{"head_dim": 32, "norm_place": "pre", "rope_fraction": 1.0, "qk_norm": false, "attn_scale": 0.177, "warmup_steps": 309, "dataset": "wikipedia_en"}
MLP neurons of a small language model. Each row is named by its layer, matrix (up: input weights; down: output weights) and neuron, and shows model dimensions 16-111. Each number is 500 + 25 x the weight over its row's rms, rounded and kept within 0 to 999. Numbers have three digits each.
After each neuron's rows, "fires before" lists the tokens most often just after its 100 highest values on Wikipedia text that the model never trained on.

L8.up413:415504481517485539484525493494500487513525498480496485477528555486505510506489512510489484518523487473514461484515416520555477540528485490551485540506484472520488485486534520499473535472547502496502531515482481490525510474500520487518493485500499516491463490511504487513525454548530464554
L8.down413:541479477560485458502490472493493539490440481508481491514447494479462492488486487498514510536520494511463503492534482500529495522502505460513483489510544517469478475501508533480424460507490462535548483486479489549504500487422481524515495494491521501499487550508463482508448474517488488499
fires before: " in", " by", " on", ",", ".\n\n"

L7.up153:481481516457489487496525534494500478473510456491531451502534487521505514505525542532496496494510497464522513463506511475488474465503545501515521457505497511500453495457510512554512466498472493516498487462508473462461489556521517465494520513549485511489500509513477475475514498572530477502
L7.down153:484475483506447513472477514499505512507448517493515507490527529488476504484525494489494533546430466495453523589524533453505469534519507478489490499496476521547466485501528476465494484471479508550527490469509491473531526541511516500525454472532446537476492471510521525527538512543505480466
fires before: ",", " the", " he"

L7.up548:512455483526501546512464519476460499475436527468539479515529512499525494478503511491552481530480489534521551496493517473500516439485480507473513499484513483504530505474523511517495492467520489494508519496442514485512524531510491519478507510460472491503501482479513498553514512497540520542
L7.down548:515465465527474512529516501475528493505508509423479475522485453471471462467529469516504505474500492443490459509542510517512531448536515485517493495525472487478497519462487512506505505534510487507455492540509509501485507508493523484467525493527531499499518484473516520510464476504503490506
fires before: " |", ".", "ing", "e", "n"

L7.up656:487506472510472531519491513532493504532500498531568511508476510493468535495478520482490494556514448467491444508527497491534474487509517527493508468506538536526518492500478497488537539468526486483509501548480495477505479493477518505488488545488465483483528473511560543473511469514542443477
L7.down656:464513483459494514502493519487471519507501497499454489465514500538498519503509493568518457480479524547498492534496502471466479499478499497501474511507456487486489472474510504498489509481503511514513483509471458529462514530488466537575468508502489516484468522493450458449473470484532521512
fires before: ",", ".", ".\n\n", " with", " and"

L7.up437:511455467462495496496517504525469450527503493452482532527477479516462520506518509510484517494492465522538480521513488436494483496472515514498484510560508502514479469487522472504528570443473477497523524487523520506492526487444480518484483520507535516437522499517485494496507494514517515521
L7.down437:510517440517524527499443481502468512533527489442514487537475489498467510501458514514491500509465511490537550484466479525507535492519481515516510466492484523482503491512470510506508467524467544499496480467494492508499505484542542569531547510498478509496482507494514467520512500471492526505
fires before: "ed", "ing", "s", "ted", "er"

L9.up441:529487480491563490496496497521476480500528471450460513501483482497490487506534494536511549489491461478499478545505517497501483509471520502538494485548485498531468481432526539502491469519482513456491501504507549555486532477502467482497481457460483488493494470462486521528490506468511460510
L9.down441:508506505496482508484513502531495481504500529486522479520483513515481502488520508480501513486530549462504498517532471476471532536528505497499506501517503538489505472491500477474487530536524515498487448481487505465489484462520509488525497507543465494515459479523506528489493508535499475472
fires before: ",", " as", ".", "\n", "-"

L9.up697:458505501462523463539513502502464521492533472478524488544515503506469519524485494463489502453516475484487511511468515516539537477516515487538437465483450519464515519495489518508506494518457553504473522496466548502496498446500513492491520457455497491522507476506526495473523452500496464474
L9.down697:488527488531501499495485499504557517495507546528488480492485504508486521463482535496517507529491469486508471501487482514485480523487509500513459552518510450525475473516529498501530481511493473499544491557481465478540474503509521561555532451490525501504486453462507496515511494454496529514
fires before: ";", " |", "ames"

L8.up426:462481474486489467445504500503501522513499558482488522564494541523528488492534509534503498485466493478531502522452431461475477525520491520464517487474474485513511485503508434548457528481469485455518496537503462476487537550522496529484462483502530499474518524481500519511489508524497517468
L8.down426:443551526503486530505529509544462495481502494435455537518483456515452526491512514478520494500499521546477468522459517494479511488504461499483473491497501514515482477499465490520485440512515525543498504471529492532483513488503538504519495497512482499520497493520535501544506472510523494515
fires before: "ed", "er", "ing", "e", " a", "es"

L5.up407:526492492502505529499538487490517503510526515505498501501519495432477496530555504526499503483525497513480483507483494512537507481500494498536471559529530499537499474558532471544468471494459515470521521495473464496497544483521501484467514492496516474525469510515490470495535485502526521534
L5.down407:499509462482511438488465485484527511496463483496507507502487494531523489459505499458487488510520479528461536504511472463500489496508465501515543516483487512489487520511529517443509509496533507535557519496522524505507479514493515510504522509550511484496509477525520531515492559488487457521
fires before: " |", " |\n", " m", ".", ")\n"

L9.up651:494489490513489543486467478527486484545487484474470466516502476489536480514500512507501493534504514499493471519483498534510499460502469543495490497496490465457482532516463461517536492463488500498495508541449512527479508529525486504499581455482456541487498474515508523495489499500514523477
L9.down651:518500503511512474485511532520452515468504487524497481493492493523468483529527524497536513474495515531489553485461519489474515501517545508520479478474523477527524480495470488527518555502519500493502479524496510501518554471475494514512533454477492577511509473519525512500492473507509538500
fires before: "er", "or", "ing", " co", "ed", "ary"

L8.up651:467523504496501490533515563499530518503527495497504491507502514508505497489513496493513506447485538466518452556480488506546534457511497476517501510485488519496502528465463533464510491531499515530506476498517546518492510502481532524508498469491518468454496506513550521478533492491493505481
L8.down651:498532517507512475482511452480519478492498563524531474512509509506475505517475510497519511546483511505492460527533516447506501517494467505521474488518481529469478459473520505457471517508484517484510524488516441498487514529520531523583513477492489525496490471483487530532473469539528513470
fires before: ",", ".", " and", ".\n\n", "-"

L9.up647:509462548519525524508543524518505490505471509475510483449497521516516470451556470531493533498543539513527515522503461480540531529492513476490506490484474519502522506511457512486508473492488500522529507495510490475490497471481489487495493502453512458504471472483514516546518479493501459521
L9.down647:509520467509491491472492474469506496480445481474529516523487515505536500530502493546490484482484494475494534498495502526520515461476472557523502526534485472461504502487532495494507554505520488513472521504466500536542468516476530463539520524481485524500542482511506455531511467537505541491
fires before: "."

L8.up45:481460499478500481504460518542489521514510485482496502522526550478520499539474520497504540517520503523464502495487482517494493522533495505501469448509541494488507487486473532487540531497493499531498521478540499494505529504468518510491521481474515476508497456526504495501574503507563519478
L8.down45:546506478518472504494480494470468455525460482489511483493501519531471482489480484539498540509467474499505484503490500505544494447508493517530537442498458498556448481527520479511475519485497456519511534503524448515500523476493523463523487527482509491509483493463491479475472467548527499469
fires before: ",", " the", " that", " "

L9.up761:480541511483506542521491537471505446476485522461508508525512475518440462501529484560512573506519510518521466510509455486474516510524499490508498533499447527471454506483486532489518480511505499498485480522468520510473505510555507481500475512526464542510515490495472527518463477490536499496
L9.down761:493550528545531527444493487494528494487505505508481487500496484451515449473492496477498516502469537526507520503486509467508535505551526513501500500513545507505463481497529493494511506466464534518448493501498523487471498525501516483570486495470507520508515508469511463464475514498515492460
fires before: " |", "es", ":", "e", "o", " V"

L7.up583:514449508495496477494510506485516530484478529451511481493475502512479485506469532504484500529486470521474515496462496425505503509503546499557456491508489486522449495514527512490493487515451519459477475506457488474471497517481501465477488457489525504545523505534526500502521465520482493528
L7.down583:534473489484516512483464529492488548484476500498474528487489527538526509494517476503533484492503530485507515513507510524473511490501501485490485458520513498548479496486495484496504497475506557476509521513469452518494559535527494504569512539538484480459470472505502552505495481494507474513
fires before: " |", "ollow", "rom"

L8.up572:522475498510508498450526509503504497466473444506508532463458523483509497456494500488522479519508517486528481520496462534484492529504510511530482483517466509536489498499525514502477514515518534502502491506472514466467464462471484506501469442505548454511516484531482501469505493491471487477
L8.down572:540488499488493445490488490524462518488494500501470485486504458533457522516514474506516494526495486463525482503495502503510537555573464473519517511466485502494481534507505509532495517531514475465484461492502468490469515476493485478475491525475482529466471529496519518546543516520464481463
fires before: ",", " as", "."

L7.up374:527519485500513473520459548501502531509476456467532434558523493458480470495506516468502510463495491464489466530542484482497462480496519497503509452505514552514454476453504459514448510518483496468521510464521512471493487500481519450456527511477463488484540456492483503476534544494503461470
L7.down374:498534538516475473474536534488497455481524503463468469494496477520533500497498460502520511504507514534457533513521492440516523525509455489550486517496457485488460507515501518521462495471547509513514519523498503491517488486501522506503493455492530496480455513535520490486531519501518484528
fires before: ",", ".", " to", ".\n\n", " in", " and"

L7.up323:473456550511499483519499538493525481470544532470555483505509513506458517536504516477489507523546515465555457484526487527471502465456493499464497517475435527474473482488492523472544462491503497511497557539497476515475500480558481483505528468493465523518473476545453537457583479508481491532
L7.down323:550496523436521562491485487488447534505502463510488538476483517480514499518513470515467502537468484567487493512490441470508490506503519510457483474460542464489511492474479490495517516492524483504567495494490540515524531489519528521506545520514511505502535484499505525490524492521523503488
fires before: "–", ":", " |"

L7.up0:537495493516536495454513470467497489488506503481483465515454533496507472530475466500524509499527502496541469506546442469499502490478472479476513483488509471469547519505469478493514530496483518499485531495476492484492481551534491507482442496497499518472514481489480507491486469512547488544
L7.down0:504538519475491553520498516488489502503539515483490476543497510516499489496577503514499486496484487525527488511479557478521498535459513469527495508520493491512521506474494521526476539533491539518518454476472531525525476492479508444520532532516494480528549504517500498482465494502488501542
fires before: "|", "ing", "ed", "es", "ation"

L7.up350:531505494478514512517468536499470529546533499500539544489503458506476498450474497541522488522505490447474484488494484527432465505467454475514502522481529511495448493522537506520512495502491494552466465455482538489495462521502486495480482493488522513509467508528514493469555514507517509514
L7.down350:474463494519473486471544482500473475494480557543494526481484498489523469488514530495472531516506486550495511548470520502515467477512495480489527442514497445514468501464492468505483540488490524480512496530533491474549514537547524508527437490490485480498524479488472493489487484460494507515
fires before: ",", " ", " the", " to"

L9.up78:521495495526494503480489500519525512498495528508527474523503498486539533503543541530521488528466484457526479519471478499478489485468497486551510483466508528510481479463486472496500482499473489480493452505498556530463515525483461532502522528479512507456475480571485505516467475528491508489
L9.down78:487450471479504526580525514481504456459487530478501490444514471507493534505490478481495538517493508501510464518465502517526549512518472484470499463520493477530480464510501466541490474478474503491497525509449497534513523502528530480483510486498476531536512500523461483463451490474476496498
fires before: "ed", "ing", "es", "s"

L7.up305:513523454477499518490506484509548471505472536534473466510500494469532518472497468499486507500541473532547520512482466474509433523465529532488518499454462531506513523483494524540494498520505510467499473513498528521490545512496511514468511485513516512527487451478534492533549483492531513493
L7.down305:495524505557479535515509503463493474550444483482524467484501479552499493518503506524485487503485552511503492537485481510522462503526500524520537524524514470454483503564475528490494457470515477475477511514480485522519501434526532526472536516516550515465513494459460486500487457516518506453
fires before: "ed", "ing", " the", "s", "ers", "ation"

L5.up756:469519493474549501477480535526506454529529517458497431513483525454471521495475477529515506506526483492494520501513486485509484438486492498517548505505473526514544483537488456508549534504484478515526493517474528493467488500511498495512525460463502519553477483501486493510530540483525460504
L5.down756:484472498542503552516518465513519500498443506497482539461482458511517517507500476468477471532516529519544475518510512488473484444544523496474498513436470541538461478494469447445497459484498502488480526477476479499540483485483498490546541533514488537466521480494515513515528511459502479467
fires before: "and", "ad", "ap", "ound", ":", "oup"

L8.up253:498511528511532518513503514447538441467571536496504490513513521495491490516510461487503522528494524497538496499498442497522479480481532552484495487509477508474489494458530471500461498507489532497470452488510534498494479483516522490476526462478498497493482511480508478536471518531537493517
L8.down253:521486482506452470519497535535493554488490448525507525525504545491464460502512502480501520465530495504466494493532509534503476521473513483525455464550514508503534475493503499528510512528490470506486485494466489501491443525531525509532553501487474513451495477492467499495492483469538501484
fires before: " |", " Afric", " K"

L8.up76:455468512503522467529512506530470561470512497462486502532494495499474469488483472516476525575472499488503486491460493506494459508526527519520522508504468474504478491485475504475495522529488497533475501488468509466466511474459508533466495479470534511439500538493466554460502483500508476494
L8.down76:531523538521498518485496502493500486506475513496507511484468496521481493521515528509487494458494522511480492488559497506523530475498482486507495474487509503508508461522500480503521490486568551501510472472482480510491473552526538539514468526476513532501537509536466457480452466481500502502
fires before: " |", " |\n", " ", "|---|---|---|---", "|", ","

L8.up52:520508489501470493469479512503476441480459509519495500515509498489481482508499526495503473518474482502470502499516516490516504495492503486520533482510479543501512508522468538477573529536494464479581503512518512485449497530535544512481509514464545539485529495493483439509543465538474477533
L8.down52:494525461489502492475485493538539426495480473456466529466483507531495507502526516525520488483480500484494512474517486525504473511491477472509494503445500505521462477456482499521479487491505537521507523516449510472515520552468485533520463470538531498512493446504505512500483518491529517477
fires before: "ing", "ed", "ted", "ts", " |", "y"

L9.up707:495495524495504531526531529526553466484489551481522478512478506499569501502494487513496481494514517491526549444515491512484503489511489485520472502505447473498518475497500468536521499476497486491488513481477497528535496481515519504505516457492505492496539510516484498487496510516429487496
L9.down707:485467481487471544499493480535469540552485502497441479488487530472533489499460528463485511511476499473510509513480487439527496521505473488475480476484467507504481511505457473539497478504507497544493528470505490481519528554496501506480437516513560502523483483497530514512529495572519518536
fires before: "er", "ers", "ement", "ing", "and", "ed"